config.toml
num_hidden_layers = 13
hidden_size = 256
num_attention_heads = 4
num_key_value_heads = 1
head_dim = 64
intermediate_size = 1024
vocab_size = 8192
hidden_act = "gelu"
norm = "layernorm"
norm_place = "pre"
norm_eps = 1e-06
positions = "rope"
rope_theta = 4280.0
rope_fraction = 0.25
qk_norm = false
attn_scale = 0.125
bias = "all"
tie_word_embeddings = false
parallel_block = true
init = "trunc"
init_std_qkv = 0.0395
init_std_o = 0.0
init_std_up = 0.0395
init_std_down = 0.0
optimizer = "muon_variant"
learning_rate = 0.00109
beta1 = 0.93
weight_decay = 0.13
lr_head = 0.0118
max_grad_norm = 2.0
warmup_steps = 200
schedule = "wsd"
decay_fraction = 0.592
decay_shape = "linear"
final_lr_fraction = 0.0
batch_tokens = [65536, 131072, 262144]
max_seq_len = 512
doc_mask = true
z_loss = 1e-05
train_tokens = 768000000
max_steps = 6080
dataset = "wikipedia_en"
MLP neurons of a small language model. Each row is named by its layer, matrix (down: output weights) and neuron, and shows model dimensions 16-111. Each number is 200 + 30 x the weight over its row's rms, rounded and kept within 0 to 999.
After each neuron's rows, "raises" lists the tokens whose logits its output raises most directly, leaving later layers aside.

L9.down87,148,204,187,210,202,153,185,175,240,179,210,198,259,182,248,240,224,188,199,211,220,188,202,170,255,235,187,211,189,193,196,165,194,179,228,218,216,255,194,181,188,191,237,223,200,213,243,221,219,256,234,136,215,188,228,144,151,176,180,231,188,213,230,175,156,183,197,246,220,160,219,208,208,195,157,190,198,195,201,216,206,166,136,174,231,258,182,180,193,150,180,194,243,203,204,253
raises: " has", " is", " are", " may", " remained"

L4.down842,201,152,208,204,185,208,194,200,217,226,160,131,238,193,173,251,227,212,187,207,186,194,209,197,155,179,201,210,179,198,208,185,167,173,239,224,176,144,154,155,211,205,187,175,186,160,192,228,301,177,221,271,216,225,234,154,185,221,158,219,237,159,225,218,236,166,223,198,212,202,240,210,217,211,177,212,206,224,174,177,281,230,153,201,195,157,210,218,208,169,160,185,158,163,179,217
raises: "igh", "ble", "iro", "ments", "unch"

L10.down756,169,224,205,192,220,235,186,183,220,166,182,221,168,175,258,142,193,186,201,203,205,173,226,215,191,178,228,186,122,194,205,180,189,198,216,161,171,247,179,212,217,195,155,215,206,213,201,167,216,188,195,238,223,234,162,228,225,196,202,192,174,210,262,224,156,202,179,189,169,242,223,200,221,190,195,166,241,275,173,190,226,187,232,174,182,253,195,213,203,152,166,243,226,166,180,205
raises: "ric", "ring", "rg", "ck", "ridge"

L10.down7,166,196,172,197,225,169,215,219,190,228,220,160,227,220,133,179,218,188,181,224,240,229,212,165,198,158,181,214,212,196,193,220,198,161,226,241,206,215,219,237,177,190,217,176,217,185,180,184,190,148,243,214,194,182,234,189,212,159,202,170,183,237,204,176,241,222,142,231,201,158,281,194,230,263,193,262,202,191,202,197,230,200,185,187,236,194,184,235,260,241,208,221,219,215,216,136
raises: "ments", "ario", "ment", "aries", "ture"

L3.down208,153,185,157,224,155,193,139,209,191,197,213,194,167,221,220,170,168,183,245,225,188,208,202,149,156,271,206,167,235,179,237,260,249,235,219,181,195,165,190,188,219,208,241,190,227,182,108,167,173,189,221,190,191,188,228,260,188,202,214,267,165,213,203,170,188,259,163,201,195,183,193,146,201,245,176,244,201,166,199,154,215,244,178,185,204,182,214,257,202,204,207,229,210,217,209,233
raises: "ations", "ative", "ator", "rated", "ating"

L10.down652,200,239,212,163,214,221,143,248,166,163,144,170,223,220,246,151,179,192,188,148,204,138,156,194,151,195,192,211,188,165,172,158,215,184,269,193,251,197,174,188,209,186,190,201,211,191,204,193,197,190,182,221,219,211,218,195,218,187,209,174,285,225,180,274,221,230,175,245,173,178,140,229,205,191,156,196,214,162,211,193,200,225,192,214,189,149,226,181,182,183,216,165,212,190,201,221
raises: "\")", ");", "})", ")", "):"

L10.down78,213,216,148,195,203,228,215,165,201,215,168,151,211,217,167,182,231,198,165,200,180,223,220,172,226,161,154,153,210,196,208,137,197,228,229,188,229,247,167,257,204,201,183,202,176,182,208,160,190,231,140,206,140,209,256,220,195,179,218,178,218,244,168,208,202,214,210,207,221,155,165,233,211,193,153,199,169,197,163,149,168,198,146,207,244,228,224,160,245,217,240,189,213,176,147,142
raises: " it", " they", " its", " the", " she"

L10.down69,210,232,164,174,195,186,237,241,173,229,171,284,178,213,178,218,250,196,196,205,232,195,205,233,221,235,224,178,201,203,214,163,207,207,214,222,189,160,148,147,174,236,234,257,186,198,191,230,151,141,150,193,208,225,213,154,199,220,190,222,231,232,161,205,205,161,234,210,165,170,171,214,239,211,222,162,231,195,193,252,159,164,203,176,203,201,156,198,160,155,159,217,243,191,161,211
raises: "})", "}$", "ness", " suit", "aunt"

L8.down382,207,231,236,146,165,219,205,181,207,212,283,146,227,237,170,166,221,220,191,162,215,215,233,163,168,190,150,203,229,179,264,192,231,236,143,179,163,216,138,229,187,136,193,198,175,188,191,186,201,168,226,163,210,210,226,183,202,172,218,201,243,181,146,160,207,279,150,175,232,161,255,237,202,134,240,175,166,225,264,159,195,205,181,205,199,195,173,222,242,186,211,196,229,207,202,174
raises: "des", "ino", "ient", "de", "i"

L3.down395,244,144,166,179,188,167,210,188,210,189,199,264,201,228,179,195,158,216,215,237,174,217,164,249,192,248,149,185,149,182,216,217,187,198,215,241,190,207,234,212,182,226,178,219,155,179,229,196,156,163,179,157,226,195,175,178,163,180,172,134,165,213,188,203,207,217,142,213,146,195,218,217,204,210,180,211,202,259,196,180,205,199,202,163,187,169,244,169,181,222,184,151,251,246,215,215
raises: "ting", "ter", "te", "tive", "tin"

L10.down399,199,144,245,197,221,264,169,177,212,197,209,210,221,155,192,211,211,199,215,213,178,196,177,245,187,163,214,162,215,194,234,148,186,180,188,180,207,187,205,219,154,220,201,196,155,215,231,210,227,180,224,149,188,197,191,186,261,230,137,205,244,212,199,177,170,202,187,220,209,190,229,206,225,202,268,152,212,196,144,203,173,264,238,207,258,195,204,200,196,176,187,172,191,257,185,149
raises: "ri", "ron", "ree", "ute", "ur"

L3.down520,111,153,161,163,232,206,176,215,209,204,213,200,210,198,231,232,205,181,210,202,178,197,203,165,205,253,164,169,214,253,208,256,216,247,205,169,245,219,206,187,251,219,229,240,169,200,208,205,196,169,229,166,178,164,186,227,173,130,202,291,168,204,207,143,192,217,169,167,167,205,176,183,254,194,221,182,245,230,190,207,240,256,204,231,193,175,193,167,186,234,186,200,257,167,196,225
raises: "ations", "aging", "ative", "ation", "erie"

L10.down124,255,197,163,252,189,163,208,210,229,240,188,199,177,235,178,165,209,214,207,179,117,199,178,203,180,222,259,219,192,201,186,212,183,220,178,223,199,219,222,211,173,162,189,207,173,217,124,229,208,221,241,235,158,182,212,231,207,178,251,192,173,225,300,219,237,214,190,189,203,121,75,195,210,160,224,181,256,212,168,197,193,195,223,196,192,197,218,150,190,218,231,175,193,202,199,187
raises: " another", " it", " him", " a", " this"

L9.down824,206,173,183,167,211,188,218,212,222,184,218,161,202,181,180,200,213,175,198,246,201,227,252,179,210,228,202,237,202,256,185,186,176,244,204,180,177,206,199,192,218,278,229,197,167,215,189,166,217,216,265,230,218,154,196,166,209,213,221,188,204,176,167,159,247,179,167,234,133,232,207,214,191,214,246,218,229,187,236,197,195,198,216,187,204,204,211,227,199,175,160,207,209,170,214,136
raises: "ding", "de", "ement", "ite", "des"

L4.down981,223,203,196,192,241,163,176,228,244,219,189,188,200,244,208,155,234,164,233,220,199,178,264,243,170,186,158,178,205,169,190,220,190,184,231,206,211,245,240,174,194,205,232,213,224,196,250,172,210,175,195,225,169,226,182,186,237,228,148,265,174,230,180,218,230,175,203,168,249,217,209,211,246,185,208,172,188,187,203,200,212,215,180,197,214,216,230,220,193,212,200,218,161,187,203,222
raises: " Succeed", " be", " carry", " take", " receive"

L9.down806,211,205,187,221,228,203,174,217,186,225,228,192,246,247,220,174,154,203,189,217,183,258,186,239,214,150,236,246,218,198,193,212,270,196,182,217,212,190,211,220,208,211,190,180,190,247,199,191,214,254,177,181,166,199,174,167,236,216,211,223,168,186,171,259,221,188,191,180,168,180,229,194,180,242,160,213,157,249,185,221,208,214,216,191,278,152,229,174,192,193,157,167,281,233,213,198
raises: "ment", "ments", "vy", "ness", "d"

L8.down169,172,212,197,228,148,176,134,203,164,226,178,205,200,235,216,147,219,186,143,183,152,210,215,221,242,176,193,216,179,230,257,244,205,203,216,165,206,236,150,167,186,211,151,192,182,195,232,221,195,200,252,221,183,211,201,216,229,174,183,167,200,235,206,159,199,231,235,194,199,191,202,188,177,194,211,242,238,178,242,160,183,227,223,185,185,177,150,207,196,259,207,195,187,178,240,178
raises: "aries", "ists", "ants", " schools", "ers"

L9.down338,184,171,134,235,218,271,260,182,207,225,187,172,168,213,227,247,212,196,215,201,191,188,266,197,251,178,155,186,232,183,218,180,190,277,171,170,184,204,163,206,163,119,170,199,180,211,223,180,201,223,157,184,212,226,253,207,212,203,189,191,190,224,242,234,193,199,194,237,230,228,121,191,173,205,169,207,152,225,164,219,171,190,188,158,175,235,151,226,243,211,229,153,225,172,177,219
raises: " it", " she", " these", " this", " he"

L10.down896,184,207,216,203,199,218,227,129,200,177,191,227,183,219,214,228,234,224,188,188,198,183,218,143,183,264,222,143,209,184,218,236,216,201,195,145,173,220,203,205,168,180,231,200,243,204,199,180,178,205,229,173,167,182,193,145,188,194,218,231,234,180,298,233,177,204,196,210,222,197,187,196,183,219,209,224,178,163,220,214,186,232,176,152,251,169,160,179,183,181,210,219,196,172,192,234
raises: " was", " is", " arrived", " has", " came"